Weights of a small transformer language model.
Size: 13 layers, width 384, 6 heads of 64 (2 for keys and values), MLP 1024 SwiGLU, vocabulary 6865, 25.8M parameters.
MLP neurons of a small language model. Each row is named by its layer, matrix (gate and up: input weights; down: output weights) and neuron, and shows model dimensions 32-159. Each number is 500 + 40 x the weight over its row's rms, rounded and kept within 0 to 999. Numbers have three digits each. A neuron's up and down rows have the sign that makes its largest values positive.
After each neuron's rows, "fires on" lists the tokens most often at its 100 highest values on Wikipedia text that the model never trained on; "fires after" lists the tokens most often just before its 100 highest values on Wikipedia text that the model never trained on.

L7.gate284:479493446494494508520461491545553510512466454447513505499522491493446598467469501495497498583507552522491413463449446515403486472538480440468492460446474619531555535451460456491464499493538482526522468535492503529507475505510502464531387415472497464498471496522508468452495495508453502496597519465481517478447547522609474556462578533563520495549498455537542535476451534519476483482498
L7.up284:438428444493471517455495409526488557531447444457527453502448462529429576422533457461487518570482460470536362455473438498466480521501478502479512560493582513476556499489422473494448478517532470536392492455479532507457423522511534475455427431498421470479486515485482544514530478444474500433511486575491539513434573441592494532464519550454454553516510485525492542487523460451497488473501
L7.down284:453648467452521532475482466486571502496491541474574474444457478514459525465446521520454452538529562459434459479505489505495514474546494469515464450492561552509552519430492492483436480498510547527473476505498460559528423516468563524512474449550517444530473521479506493460490451512494492414552484555462476478495508485532457527479476535501424482502558462494525458528486519483513456486490
fires on: "\n", " |"
fires after: " =", "."

L3.gate862:478523473474470468523551550563414469540531485521520429542544560466509506543463463543493540513558452486478552455413509511483493553534395495457463504475535495481469516553530487492477491555454429480511493476542570440464449475470483409468556567461471481519460420531469467539491446542463521463501518454522474545486562493438577488609487562492401476510547467417509537542487428466507509537517
L3.up862:532476442460463507541485503465454506568525492518490516508540486464593521565490475524520535540524438544449480581516561512500446530485440579468474504503507443474485522493484499492537536460490480465537496509619496538494479487442467430487489497430440474519478484521456541493469463587421483465476516523519533478476532494491559503517448517565489486495513470536490540571495483497462428500532
L3.down862:542735520481475534493452464523514527486527489507454470525483499453542423505504572484539455510520470498509471512475488533490428573499486494530470461518523521503421458526472470506506564492528504475470533500445526544523463545437500488536539522499509497485553477530440532464516482496459463509446492532450500498501512485468512470511502481530475413498445484538525573479453562516459570512502
fires on: " David", " USA", " AUS", " Robert", " JPN", " Richard"
fires after: " |", "|", " by"

L7.gate633:468441546545465543538590461441471525474509481474517549509460469454508519539519488437438504447444515496463467493549523524525513505470536513481493518569481469513515502540549503540490528494515492495424537518480427580489469514441548447528505523448587521500500563543476523477474542463370525447531476513568498495515514534497492483503469543501461557473468503563484443482607466509416464597544
L7.up633:464492520525509482498481481479449550452490495495546457521489450467471444471456501424448542510533465443483489492606488461519441499547495550484472547543550543540495475547517516505533503494527438499455496552456413563559458461456555456537502533453531557512449537581566505502528525513466504498545473508575544578497597576472454529534475528489500518508469504542467466488541533483502562466548
L7.down633:482560460551547473492529529512473554531499512541512514466531512430501439475467526476500475517539460418553463437520504545527457493538574558528427501522544549510471533491443523521529442458501482587497494482541448485595469559444514493491527471480527481475456533523531484521492484521486487502522467535564529515500568468410444477483503479468518478512505517510451531563484476480533461421579
fires on: "==", "\n"
fires after: "\n"

L7.gate736:499462557531474492447537522480496537451503472438512471493486427422491474491524513531581504486523498465499447430456545423507513502434440589473493475515534464477520475507532422489452443471518501538500498477502507519513469507423501487506505518539495477528526568540550489522492542525418531478478455493469482508530546474540445518526460593449496509482453585463564460507509444502406472512516
L7.up736:428468489532514497509588475484479515457490463548412445534506458446485505455485556479557475510488506447464471498508567467571515503466557514533445484465572494474500464500567451539468509529568497583512451491435465531514525503477544490478448481458597469490502503536599375448492543596553473483529512555484470503481458533569422501543503531506579508432521546516566492536506462514517436505530
L7.down736:496620463470503442497489489449452498459586535535507490473481479482478525526480480441587566518482489461453487496503549466462473565485522542556433464502512441509504476497556548514517482520492526607546493505504534497512564492457498516506468511520498471449584547558485439466546506575491573470551519491473593521507538550538477461499428566564521502425508558451492444532540508508481497543466
fires on: "==", " en", " att", " En", "==E"
fires after: "\n"

L8.gate254:578490442508523441467511487568529592457550483514542513533474472580484551526520561471556574503471467462486489494481511518499506461477593548512502532540468517453513456518515566458472586483453554541500527550494442482504422526444482567536529467480532464521489468480510492521464509473496493496532466468460473528453513505458538506504493479573459436532468563547518557468531559523508478483571
L8.up254:514521515518511467521507554527467499498519509536434539544475500574472485438419470451539508497443505528547596541485507501513562594492495543476483500439456555518555461508468489510488545555419540516498539523556518482450440544490554497494439461505485446513501545538470432479486526514492468501481557476497470565518489486506496509512529527518457550485492576497555491474598496391491486507514
L8.down254:516628543514480552511483507535472558515491526493379473460609536516482530527408461459577473492471508578463530432442464590509550514492443518497485406449471538526547542534536560464594580504460565472453514520473482493403548449480475502517506515483489472498511460550514523538513565542524530530456471513472470503454488452480485512458475517505438548464485447488509515482512456418461531463491
fires on: " series", " company", " party", " film", " station", " song"
fires after: " the", " The", "The"

L8.gate310:457461473475534460451605517545475512550529552505546537432513525496492501525550411457476524480438478555478498466536450418525538456486498466479533524477525378465565457517422466520430496522550536498421533565546489518474485471461522502428531495525458485621508504504505523566457513437513533527502452513470466489517517439539487571608460494493503511461479499526507529514459491503545472538503
L8.up310:560510557523537432511476433516566547529532532463499493490485512503443585506484486487506557500534523530466520468553522510474538474471463492477507558519521534432538465487519521580525480530495620517542458438558509432463458580482495552539550561485503472539558454500484538506489489458497482560494488486456452460401418547449479594498525534540524528498544442461479516479463536538479544504502
L8.down310:532509485532539497552523485525493491507548516496532528496441491498509479463516479532479503499519440561512526476513428518528456574528501533497548488438536456503614497488470528530501532489511517474582439421531396506481568558500511557533607424539501532508457528502458465512534530498523544501516519473499481515484468546547499527456564538522504512467517513483608514478476467554522524540537
fires on: "5", "7", "9", "8", "0", "3"
fires after: " 2,", " 3,", " 18,", " 7,", "6,"

L3.gate968:522515561562540505474510532506511507483511524436455474417490486457471497602510491467506438487501481507463438475510469439476548433535439538527515516495487459444442536521552471527524527487498567501360506557534396492460449563541541518480540493486500545506525450433527493419489558491468487520515488476497494469464525484523516556521520561601539493519487519569513496516556482547463534554527
L3.up968:520469534540472468527561506549447487495449503544535610439495474446505551525589511490482548494458458524533520491492472476445422477492426630546500467433582477438504519527494489452463582444525451552475479477532480540470513502509545606517413515503427450520477494486499551431470530440494465491444446522546494518492500483542533483478440531437495513475491486384468554452494508492543473523428
L3.down968:521640498515577486475524540479561548514474461514495515437470450522522495509559525462528541497513475491434549427469486528408524475514517406519488387474451450527485481491473469518547588438444468498525490577487477440504512536543527450568532426462479502450534499464447484434492492472499537466477429555476526519536443475448510492531497456519531488497486445453472651457495564517467507482534
fires on: " 1", " 0"
fires after: " |", ";"

L4.gate649:515510394449503507519459456597463558474443470512473467499482437461477433486464455558551496491517497521452439469547480452460452540520508554504474493539515562573514489535458473449447551558531473534419483512480490600497450539498535458491470479468468516489473467476517506584524526481481513425542571511493563495491468408553451500493433493531486485579497536564579505468459557496508507550546
L4.up649:467484450458567509537524588520480512572549483584504503494524546546478494498513456530535471496441512514498545454497509462501439509484479513494480510468436519476466451483463475517438401453486538514503520503467540528444444494424486493403451537486550477504507569479432424517471509510468576483448599527462568511446445511548501467432469541528537512510530529498520518462452509489516482445544
L4.down649:492571370498505496495514557518500515513473479499491490492450532494466524529471510477402573549487434479525528477523434476498457488460505522438470531497531426493480520443506506523446517453485494467508444535531589578543526499525518467461537430500505442554488461481533460469473459501464480486485556534547546546540526454503476438536472493534470480487513511474458498450487509484501508505522
fires on: "\n"
fires after: "==", "\n", " =="

L3.gate441:562490531532474501588566441551477536538472453552423519448495493472491530525510577480479530538565561527467534506493461525519547518518482495445555513438508507483485520490559512522443537530444449502464531553539501537475476469451483496581523511529497506487433519477444469534546464532512529454571510486507445523430531492474583500607541565516492469543582468439525515470501496541455588564464
L3.up441:474502551561460513527536449492470539514478515548472580548509523442536451619487533525529576515501618511490547500510528562499557564544510473444568522470515501438470581474489572500506489492531468492514521524552490535557501470482492500550482522552476527503426502527436535516569495546525435487525502468482438520438534475460535516592511515506500506554625526524519587546524513519503506574411
L3.down441:477693541598524522509507439487481529479578500524459493550502500497481435574428525531527529488528538504503542477474527550444521515485496481449524521461494455492498519511468531493522516457499500467510522575506444534535487519460486533504524552458509474435435496453503549465492482552507487488498511523437498549453490498441488502490505480469518494507562495465525569518537512536508576558471
fires on: " USA", "aps", " AUS", " Label:", " Candidate"
fires after: " |", "-", ";"

L8.gate1021:441454468456423537531549486501463518480533493440494517479467512470491535567478524497478555542495544455532486531448475487466529494492422449499562466452494497545490517491469500431461509517575521508472491515489529466440434446432575464538431392486448517447469482487474525476491528499497523465538472554522533519433501520444481536543462514511406462525501468511575457470533465499458516525502
L8.up1021:473473494477412478557503444464511592534508455496494575493482472478497555550476499507516487551564579468493460505468496486501543480479463442516500419500532529531521487501484494453502469485526557512444483503427445499454461485488502479513420466562437530484454552506445504447513587502480501544558490515528533528462505454510559558541520521480386532520540464490465540504484441498422436543491
L8.down1021:447760443483494519548533505507517495532460492500461511497439485529537525562444505535505508497499547463475534509473462519465523471520479441513456400534511501523460516505470481514479481480491523471414512513474476496402442480453593479507490520464448491442479536523513505544493564535526555481532533504457505446420498449486537509490503488519445504519553533490531530484503479490483526519505
fires on: "\n"
fires after: ".", "s.", "\"."

L3.gate284:534523560514516483554499456422486484506556450546538488515504555611494413445466500494485539568478567472538423504561524465504468502578566545488480530473535516412546565536581516523494387532434508536511579501480438488528570450509457518549416529532479539461573489508467493526478454499540522455465552443491480409497547516449483529513557560481570442502426542451495521463544531461540493459463
L3.up284:531497526489488489601557441444502470519563458596554507448538491552508401508495581495495514539488525464510469475517531489465502517527549517508494556462537515476518493495517481505479485523533505482523544499493433469463532424524466542566479558534516528494490523562479517495513484465449478483567513472481486436471580493481514534569569582548517450444495586546527463524506556465435443470481
L3.down284:479677550511557481549464482442475512488488494505566583415568597526495454479490475498530442474510538498502551443512502548580516509472569457510516514516502519472488499497482524505536450488459498553507534474467529491565513529492495519503530499482446542513503536455509556506521480566493522539525527488489533524558523536507453521526556483496548438522540527537494517563467571498590443423446
fires on: " 18", " 17", " 15", " 20", " 16", " 22"
fires after: " |", ";", "S", "|", "Y", "V"

L7.gate63:525481574532485495545515540435535565580539445518540563444436522607465457602472442466501539483436503579498527471539445522507512447381496492524520497525494427560589475518524480498465502499444520538459492501471489515442563425441536514495513507581568561489496523520481506535534518541448486519485430523538483494452504519457549549527439496505437494491472505533506505528578487506434466581575
L7.up63:505577512444450541523508525421572532538503525514534511495478437533455453545474435468444521497504548575464465501544463514489495413469530502511478487552528431524485501535501489512475504495481450430499484500457485537498530448488505453528495497555547581434477435590479477535557476555486451510542446512590488514433544546483486482515471484563455546495397487521494501495567535495435475514520
L7.down63:479483480506457502512538457491548473514580519489554483408557536447515450426438530507403562445514527523480475474573483441507511449533512455503485470506530505526506519541511505457480464452499513487482510539553474506521491511417496491493549520511479506513463530483520481529436476553469426489584460553508519489489607513470499508491458402557526544555536482542480555539537502490533514506515
fires on: "\n"
fires after: "\n"

L7.gate568:506478511460506464521501496497459492507425501508487494489473488467498463533570529512492549527514452486495445537502508519453480548473467504548477543535506465476537545551589541483471659499524520506509480502451452487444560462472498457516541460563565524412528564496430545561486505493440465432537464556447522493485466527431499419506490562553476503529495534561511547451491460544456451532485
L7.up568:514584513473486455493487476546453487525518555469483482530517497478494454473524514478571566499539487402521486488484518488474544519465497525529436482569569458485510506543586513493458639522539470424532431472444462529529539490501523469452512489575582536394554531467500474514539461477503418474497515540436507535496456561428509395493522530503510492490434524539533598464471498507479440468480
L7.down568:463681552533512509447529490501497463547444573539518469535470558486530456500496522483480528445503532486513497501412486489510534593546541484489464524503516478473567545483504457502527552568550467436454487437502556520592549491461437478507459519523552546494557461504530474417510447455534462529523498569537535532471532501522491480514467454486534505476452481508492534493467493484529553462523
fires on: " In", "In", " in"
fires after: ".", "\n", "-", "es.", " However,"

L4.gate83:436506522465513515477529498476502543429475450484517447495517567408486473432509485502564503574510521436465432432440423562511529524479422435570497515531491451541490437565463535488471467475483444487443532548457508498516521443427471506555584521460503490543462493494531488506488543528562611509521509503539504527496496419486498434461461499477455510535512551520549466532453444474491486545573
L4.up83:520521485599571477567469486458470518439466472528549441470471533537511584494514461595538513569494474554491518483487498549487449521571499484492469499476493482486522475556556540462464487505541497489450442499442449542457500502502467557481518537461441538512500582473520441519457431521484503488568568572496496508527500533490528477469499492530568427489530542518515480500494492507519580495494
L4.down83:534493503599453426479451486475477457465481547597528504430489579509466497468540509520502533592500545436525462440479506560506499525494434499542551535475503498518562518502541496514518510412501448453495548573471466486434475453541537413483497483481493508493528497559482500513421437509529552524519606545514528493508473484539506545545528444464556418508499495494502455434495476509542504520533
fires on: "\n", " int", " ult"
fires after: "\n", "."

L4.gate643:504500465475535421520545486504478562455487471458494495395434485542503473532433552546500503510505497502444488452503544531441581553479479532467543587530556519562506499469564506473438497501482497474533462484528555401512540549519497509475489457540434512519522516449432484563458571461404504534519524575468458419450483564465499477489491525479531416564517503526515513519455407501444535510506
L4.up643:476533529513482522522533525520479551449490398479509478432495558480509474489434547563449503528467475547474492548521496460485519537467462581488448581468551616524493462486533440486527512538529566455587452574499455451503526541438417483508460413533531535588514553516540530510528559543469557521556502542467466478465474472451457510515424506570489446498522526535499500476518496541451496548503
L4.down643:534792505532466516483499510433526551435466469475549519467493475476406509505561523551439460482467506446508517531525544461491583493466479513478583570470499497548528485502501522519547465559475507430479463458470530483589546550535565520475507433539468528561528607484485504569501556452460526515472500554522497453475471458466497456440537496539551461510494528525486453452498454468493500532528
fires on: "A", "N", "a", " \"N", " \"the", " \"A"
fires after: "\n", "–", "—"

L8.gate398:445484532507484525566480465549525511447525500517495516535487498459501574446499525500519531452500549504536525404467532516520557492516513505516536506462492450539488530567531493509506526497553526501507469533499573478557493498414493495504473513512487473529435563486423497584476459463516481552513492547480453490533469550562523531539467548542432522526500534565514494434505444553507566569599
L8.up398:540487511502528493511529488567555533496510520485590507469488477506494486471495477526530546475516543594493642543537522481463478523520513492487493491525574450508471463476501551465474535468462548489463558569483474545459480505532488482463461450588428531505506488455464463527473477530444531513497585538459504531527472520504503479460510455459434509561477514465471520588519543401500554489495
L8.down398:490518477463492526547534447511503497469546537526493621505472515472501547467444480423536468468556443471493463568447528579557531449476450469552567575498454532466523537510488487483537581433563501532512508490545549450524519529512427452502523464467490455462472518455566522554488433431516533494531487478501523607468472506514459449465497540479548410415440446497520484553468538513546570532517
fires on: " app", "i", "and", " company"
fires after: " the", "od", " The", " Sp", "The", " br"

L7.gate419:586488517427494551545552457483543559548414452495535540482411465500490432514571483515491552456510448509461480545494485451485503518494503536515505512513527516478491558493514545517545543555611539581531525490463562513495474450478570485448506513560478493506560431471442486545500555498485445464488459537481452449470581466483435480521506553551478442461498503478566511489540477503448387478461
L7.up419:574570485487525506516548496442499492537412527512539539463392535432527502533534509492548470466487494472482506554411517500481527521445561482514467479521449491474463562500536508548520472528605510565504484520405561514460536461465529474512491508542553551566527483504451504444475532547528441434519486520486525420522594579481435463492535443483498474437539518481532530487466528510497451506466
L7.down419:546648465513535515486487530387482488489548526530500532471448445445550517532518462503579485479528527498490498481449554496526563492448468467476487449453517508514502516447488464532528462500495466513524517501517547432534516540464492527530497452541514516462473504579510507502509478509516463480484478445574551514535555586550499506499548493487507457422436497530433547483459523434550566542489
fires on: "==", "==C", "==R", " Succeeded", " (R", " \"R"
fires after: "\n", "-", " |"

L7.gate277:523502482484539469454497467464539534540525502497499422452448488471493488475488523557516550553481545451472479486486564493576545490543445560548435506565507546473522564527499465506483530434460597548485524485430474444538503424470517536465537539550532473534595552531495503551551578524458487495526501437492583462517466494484465456532553542483511459471522514496409457583515502512488529544539
L7.up277:501512485401557459489496456439526527474530521450522481460491560496510493520508591485488482537471467526453475436483564506528505547556481538498472518484556447499493557461534471461499510436469559546484472452471513554467515438469483587470477477557465475493515552513468475487564517407491513473520505452499566509450466554463463494531511522470538425444558525439466475514526535521495508396526
L7.down277:532713437559488450509488504474496453476535455489453461510467448524477486499490509484533435531465522517488510548440521455551482539501475500569457427481553516516454507480439428523487498491502507517492456501529511448580512531469475447537480476407540516489526537572544469505540491505542463521450492516592525489463479503512486450480540536509536511473464519472494507474491498502531470527473
fires on: "==", "==="
fires after: "\n"

L8.gate513:583448550516570491496514499530524562510555460535493433467426521511480543515464508487515500472519579493558501498511465466554468474423530537486456446553523537530537446486463489495565517543539511564512570530513490563540448498450510546499487484458591506485510516445523533538512516542435486504491555431437407541466465520482473534450520477527518547530459567577560479540454468501461431500572
L8.up513:494458457494495498470471540471501592497478458468492508525568580506442452513549537438481469536449506542468494421519464522532472446487458500509504455448498446590555493451509492548492557441483547467433467558506451516484511497505431514534460470446585522483482520471499504552511452480432543490567439483538549481517420496518445540495460527453551507501496528453511479433495459532425530525520
L8.down513:482631505474510448442529460517544457482497365519459435500491533515513464582465498483440497503463450471475446482516532404508511515500483503461551526515462478523537462499496517501511554512503465497475458510489525526546481555474487543439492496502605531468490491492491466485492536551437490532491536450516431488522457534444509507585512503529550448483574498513522448454464565451504461444556
fires on: "\n", "e."
fires after: "\n"

L8.gate419:460508516565469510462491501485545519508502498459479548473512501513474494502509521493542479416515512499492483492505510480476513425570499543470585551478445461419492472422520561496510493542482490468478513555521467481504522503472464535396501437544518519557471550465532531493382542504541546528496444499454413447493524487521419457508546518571524446470451519542461440499556448525482485495583
L8.up419:501503513470476453394591387415564472462509566471528524530496541438528567472558532544466501541529555525438580587416536511525559447504511506517454526461481467482557484502467518487490513486523517412498518516491498474502609504516562446508508460496545476445520443517432537513484507514534418449592464512463448471538451514510506462518558518585496500481545503469538447502468504518550470510528
L8.down419:461466494478495499481497499488536549467503583422548500466454499447521500514522481473456508495543535585542471523496541575454500551462459507500486440510533507467531500487486579494505470472526504453504513485441532526538495410468480521531523473481492581513473464471495509453537456414483508511469494551452452482547418548490503522549501468471515506551460486512500617480485522528442461562529
fires on: " a", "on", "á"
fires after: " as", " is", " Up", " was", " in", "uk"

L3.gate210:445480508487490452525517557498468424512508492483518539448512502457449490553492398496535481502500530382466457473564455489466532464455473496564584517397523514468488477542502436506483522456533448547477507524501511523533484451461542507542582514480554514556446434453488439476546538493511438509485457533507450484498452535542472548446456556526522483515495524567461491540472531516523422533467
L3.up210:542487536550531535500486526502521470524500400548462541547562534476526525469522486526501513487562546530487535565479582476438520436533465514469511461471461550451436546468501497447478458508435465478519449451531463413506504579513472518479520520536518466489484458498546569478541576527542506627486493555503480504515493485431501460468627520489539451502581539422444509446467471495485518462420
L3.down210:469475505491522469509435546492523454459508533461513547413442517495557437508536523490523479413483503462459557435454490534525490506548497478523494466556490437486494481459570485475517551523503560463516403514445522508394501490518480525452454500477567446425497541493471516507507468540495509562499548525527440577539501490495486530523494472472476386394542520502514544450545502570549551455487
fires on: " 0", "ates"
fires after: " |", " /"

L4.gate585:522478478497529520483506521561470567545493421498528478519508497577521563494533597481517495530540503527505566490465405495496504538417489441472557523552499472481536469545492510482508454461506498536511532517494479531492490577495500463504595445531570541515532523527514553489531512562462497494530456504565463520488487483472475477459496505442449560514491538534486517547472547482485453529538
L4.up585:489519488422467550489544429477569456495485493513494469539531438477424419532452462556481497476492463454480414521572532493482432420513475465491423450542567489495453516468573475448469513554481532529465468480495471448514496505537488497516477437526493565495504441538473480515490535460488444522488500513495447501445513491516567474500557475537526546469443448505525470444483458501529458529527
L4.down585:555516468563531519419561459396460515471479510515532463494466474453469567474509472472465463456506483546419516423492495517499596571482522480552477484505515475564528433504489465600533481439476493522489509522530487457489499498467504510478427512476489476463532527425518480582464448461514535484533493551487521543452518496525519441486490514451476494521572497466501621542509523486503382485513
fires on: "\n"
fires after: "\n", " ="

L6.gate722:481494489473483416487541490528520477446456522471522546435508554510445472500471502486490502541454501533459453485472422531458507496544457584587478492527542514505566496473467494526505484518470572510491493550467446531454473501515546460514521548464430579481497560519488493553499562554439476506629505571395573495498506414514492512516530507498404552555496485525493474489480539504484488598510
L6.up722:503530489519454459473547471577480469502402548412496523506491522500513481580464551487480528485490505486526472538486476523489555496516524491489384467566560525501537517511442517555489544511491547480493518541422462473440515484576507466505470517471509562411528527512496474529510506475474488482490478556461574493548525485575399457512522574519506543552416520490419540529481556516463491503522
L6.down722:492684583506498459480552497509506502492411551501457459517483488508479482506510480544489538431443451490507459512471569476498504539549572456461494560469513498508515527473462529504510525482530525530500410522490460560500538489541451471444468479504537525441523486532491496499435507479513489546494426610516506546581527484555431439487458478501484547517457594480486574475474479541509444454455
fires on: "In", " In", " ad", " To"
fires after: "\n", "."

L10.gate404:471455451438462531537531545447470531494456464476513559499434515525474503546473496560475532537499550461509512537478418473476539441480438494531519434498589509558550507520491491456494505459562566456452510558501464490442460477408566481503459469484469558538433504516493529486523578522465546461558523531484539495429499445491509568572467508511423494521579470494557469507516473496438472506484
L10.up404:436523481483501557536496422498459487507524532449549470552464492522503550499481460528509523512519598441573450448450500432496503468546412480512537482476512532483454460421443438437482501453532515511482496545436522419475441447440472460516457508481428551500450492500509534442463565526555496551556460554540519534446483437474538574522548519495486542525488421466597507535512473472454523512455
L10.down404:431757489484490490495535451481526486501510562530488467543477525487505524547391560506505504493520611466546474482496511478416539473543475487512496453497524522479498492481456463507465455447474515496439502516431507454407420517452492416517503530510475511482487468547522511509470559534512515517549501526486533495382481468497502509577537509496502513521531501484528464540492437483498496504479
fires on: "\n"
fires after: ".", " =", "s."

L3.gate121:493427482494472500493508445439579533532461462490476515487573452544484447491544540507470466468475461524541488491482491542454535550454490523541493488461499514488486574495469597413417510507575531485551395407492506460536486426472453502578461488510450442555450549522516450455504530529466570568536482496437499471490545516483519480549504570473436483389537550492474535538592438482448515528484
L3.up121:505517473475467484497447477485506465473511461481506515562540457444469479536432556480452503512475571560518498436506513607493537535507495501529536487532457519491473595531572447463469584544554514440457572510492495525485514507449429485575554555436550517512504543530469487528471443446448568470486540507496508482505535504488519495545444499452446482419514503466494544434531496530509546527443
L3.down121:489563408490568532484454521470493500461522471493439484571546480457554476502427547457531456543495521512475559388482514525418598571452506482522479469497502565446470538547531538514467555487527493462478481498513466514490494527510491494509580565424518469534491488477531509467394452470447529492504560466480450531513564515458531480531477490476470484500541506533467517446519508482508540525504
fires on: " AUS", " USA", "AR", " JPN", "ED", "AN"
fires after: " |", " N", " M", ";", " L", " D"

L7.gate118:561524502561476493501493537436502572461514472467478583488522532479514468497454551534478491558551515504487502476444505565540543488497498490526546429570502508510470538441499571510540550538511487461548561597478408531516501511487450478546447521524439457477399517491508497512495531471474471574450420486569485399502466558492560484491487475465460457544524566547524496402459465464413432506526
L7.up118:557541522502429537493528499530480476511508465506482577492449506472441455491501478525459527461485513546537551476569448517502543542432444531500513488535622468516486432496562548453486531501507532541531534489535490523493489490501475508441455567564443537455484524519476490517413599503482450486557462487426488547526503523467510505566457438450515477527476414512543460472591564515460459513505
L7.down118:451740479527501570479481499474514532533508486516473483507518476534529504498522499518518465531582535481549491504500459486515534468456522489493529557498426494440478561484465507496493477475472541496548467487525524530513518504483473443551450447541429489479508425533581466488564527482457518486528510538462529504467477443509469522506587549473523524476521463511550523519547550521570459443515
fires on: "-", "|", "In", "ar", ":", " in"
fires after: "\n", " and"

L10.gate1004:527535480513513538504596552529461510484481507458494513546488448519518519496464494535541542478486467459514475507494508518474521456563429490529465495536509554537534520574511525505531411441507526423505501573562452442498549470488482515569534434476525472513397520528496485522485540485473533449560419535479445489467530537502517547574482488468442484543582427510511508510518498486463447509508
L10.up1004:494553447521606458519529479544483482432590495586449484509519461609478517500457482546450563470544452477452414475488475500522473451551433510568484518547510482534558472469509459529509488555558450477554505560460508436506568510547526491476457480475433513435444562502484479564478502512503512429583468568539492506493481505471559556531490478594500499511531510579576553471506494491536549524514
L10.down1004:518747476486532475539462523519491469519497547532464464576504479503440454511480477500521468533572560413461485504476459525503481439518518420477487490509554508410465494524455521519520532533497528527497443503507458507537464556505521526464407418480534513478515492460457497492528511465545491455500505520535552493483471439488471481480479510565550527538533507504559482464480564506508486443498
fires on: "\n"
fires after: ".", ").", "s.", "es.", "ing."

L7.gate83:546475450439447504570503574481525544470541439449487499512512472483520460525531478492495482545480506510490525545501519477510524472478511486545493531537479440521501521533571442413501545556529522455524493473486432540480488449388473499538485533458509468542428511514513483510499528492460520470510504536478495525475493474434446481473396494530527488505487486552475489448578501439466429488512
L7.up83:525557479534514524522528486479497545479514482524447555562565536474423431531440550384468495537507520505447473522494578497505460441497476551481525500574516553518512556491504517508498538565547552458574450524485462610509544504490484407478512550514543446538468468541526508459470513495473523542490516522514505576411488460447436487469476526429498500504474455509489489432484505436494431501468
L7.down83:492626500510509529481512483528517534510548515560462493506570459432467442473462453379490472533488511508504453478472574524472443527471476548495523533547562592496460508464454515516565512529485509519559523489489504587520550572516442479469549508528536481496470449581517515487490491475527546561495529539499509560501479459475467490511493479432485497555467431509495479506430474434549489474507
fires on: "==", "|", "-", "===", " Lin", "\n"
fires after: "\n", " the"

L3.gate190:540507536484476512547575412454472465474464529486475473470547478578491499482457485454512530576519511468467392512538500528487516462466554556493413535524537542421544563537591472508497521534570499498452519449496512527518470499527493520621429553522473500518518518510458483505524466532511486501542469511548478458479528607533491545522489548506550542467456508495526549522505505505486456487471
L3.up190:524515505513469557434470479493494491478509606512524506512470546489475423487504481486531490553527494460478497473491507499434500470462496490474505426461492522474520485458450459489522413572488502434477487521479487541459527602547484560513489497528511533402538578560437493519476497476534517449492440513505574478567508476537603488526518488499476500451572501494494564544521502465478455460580
L3.down190:519554501446534554390499469546526520512512596418540512491492562492477538486489438476474477575549534516507602458491493511568499550508503469517521502508544577538527465441482447440449437485467498435515467469552486584507568499543434516476460468551471495432457496533456527534503529469505478522424512480538514445534479516504531464539488524543493456530530459531531548519506556500476457482527
fires on: " 18", " History", " D", " 19th", " Ford", " touch"
fires after: " |", ";", "==", " the", "|", ":"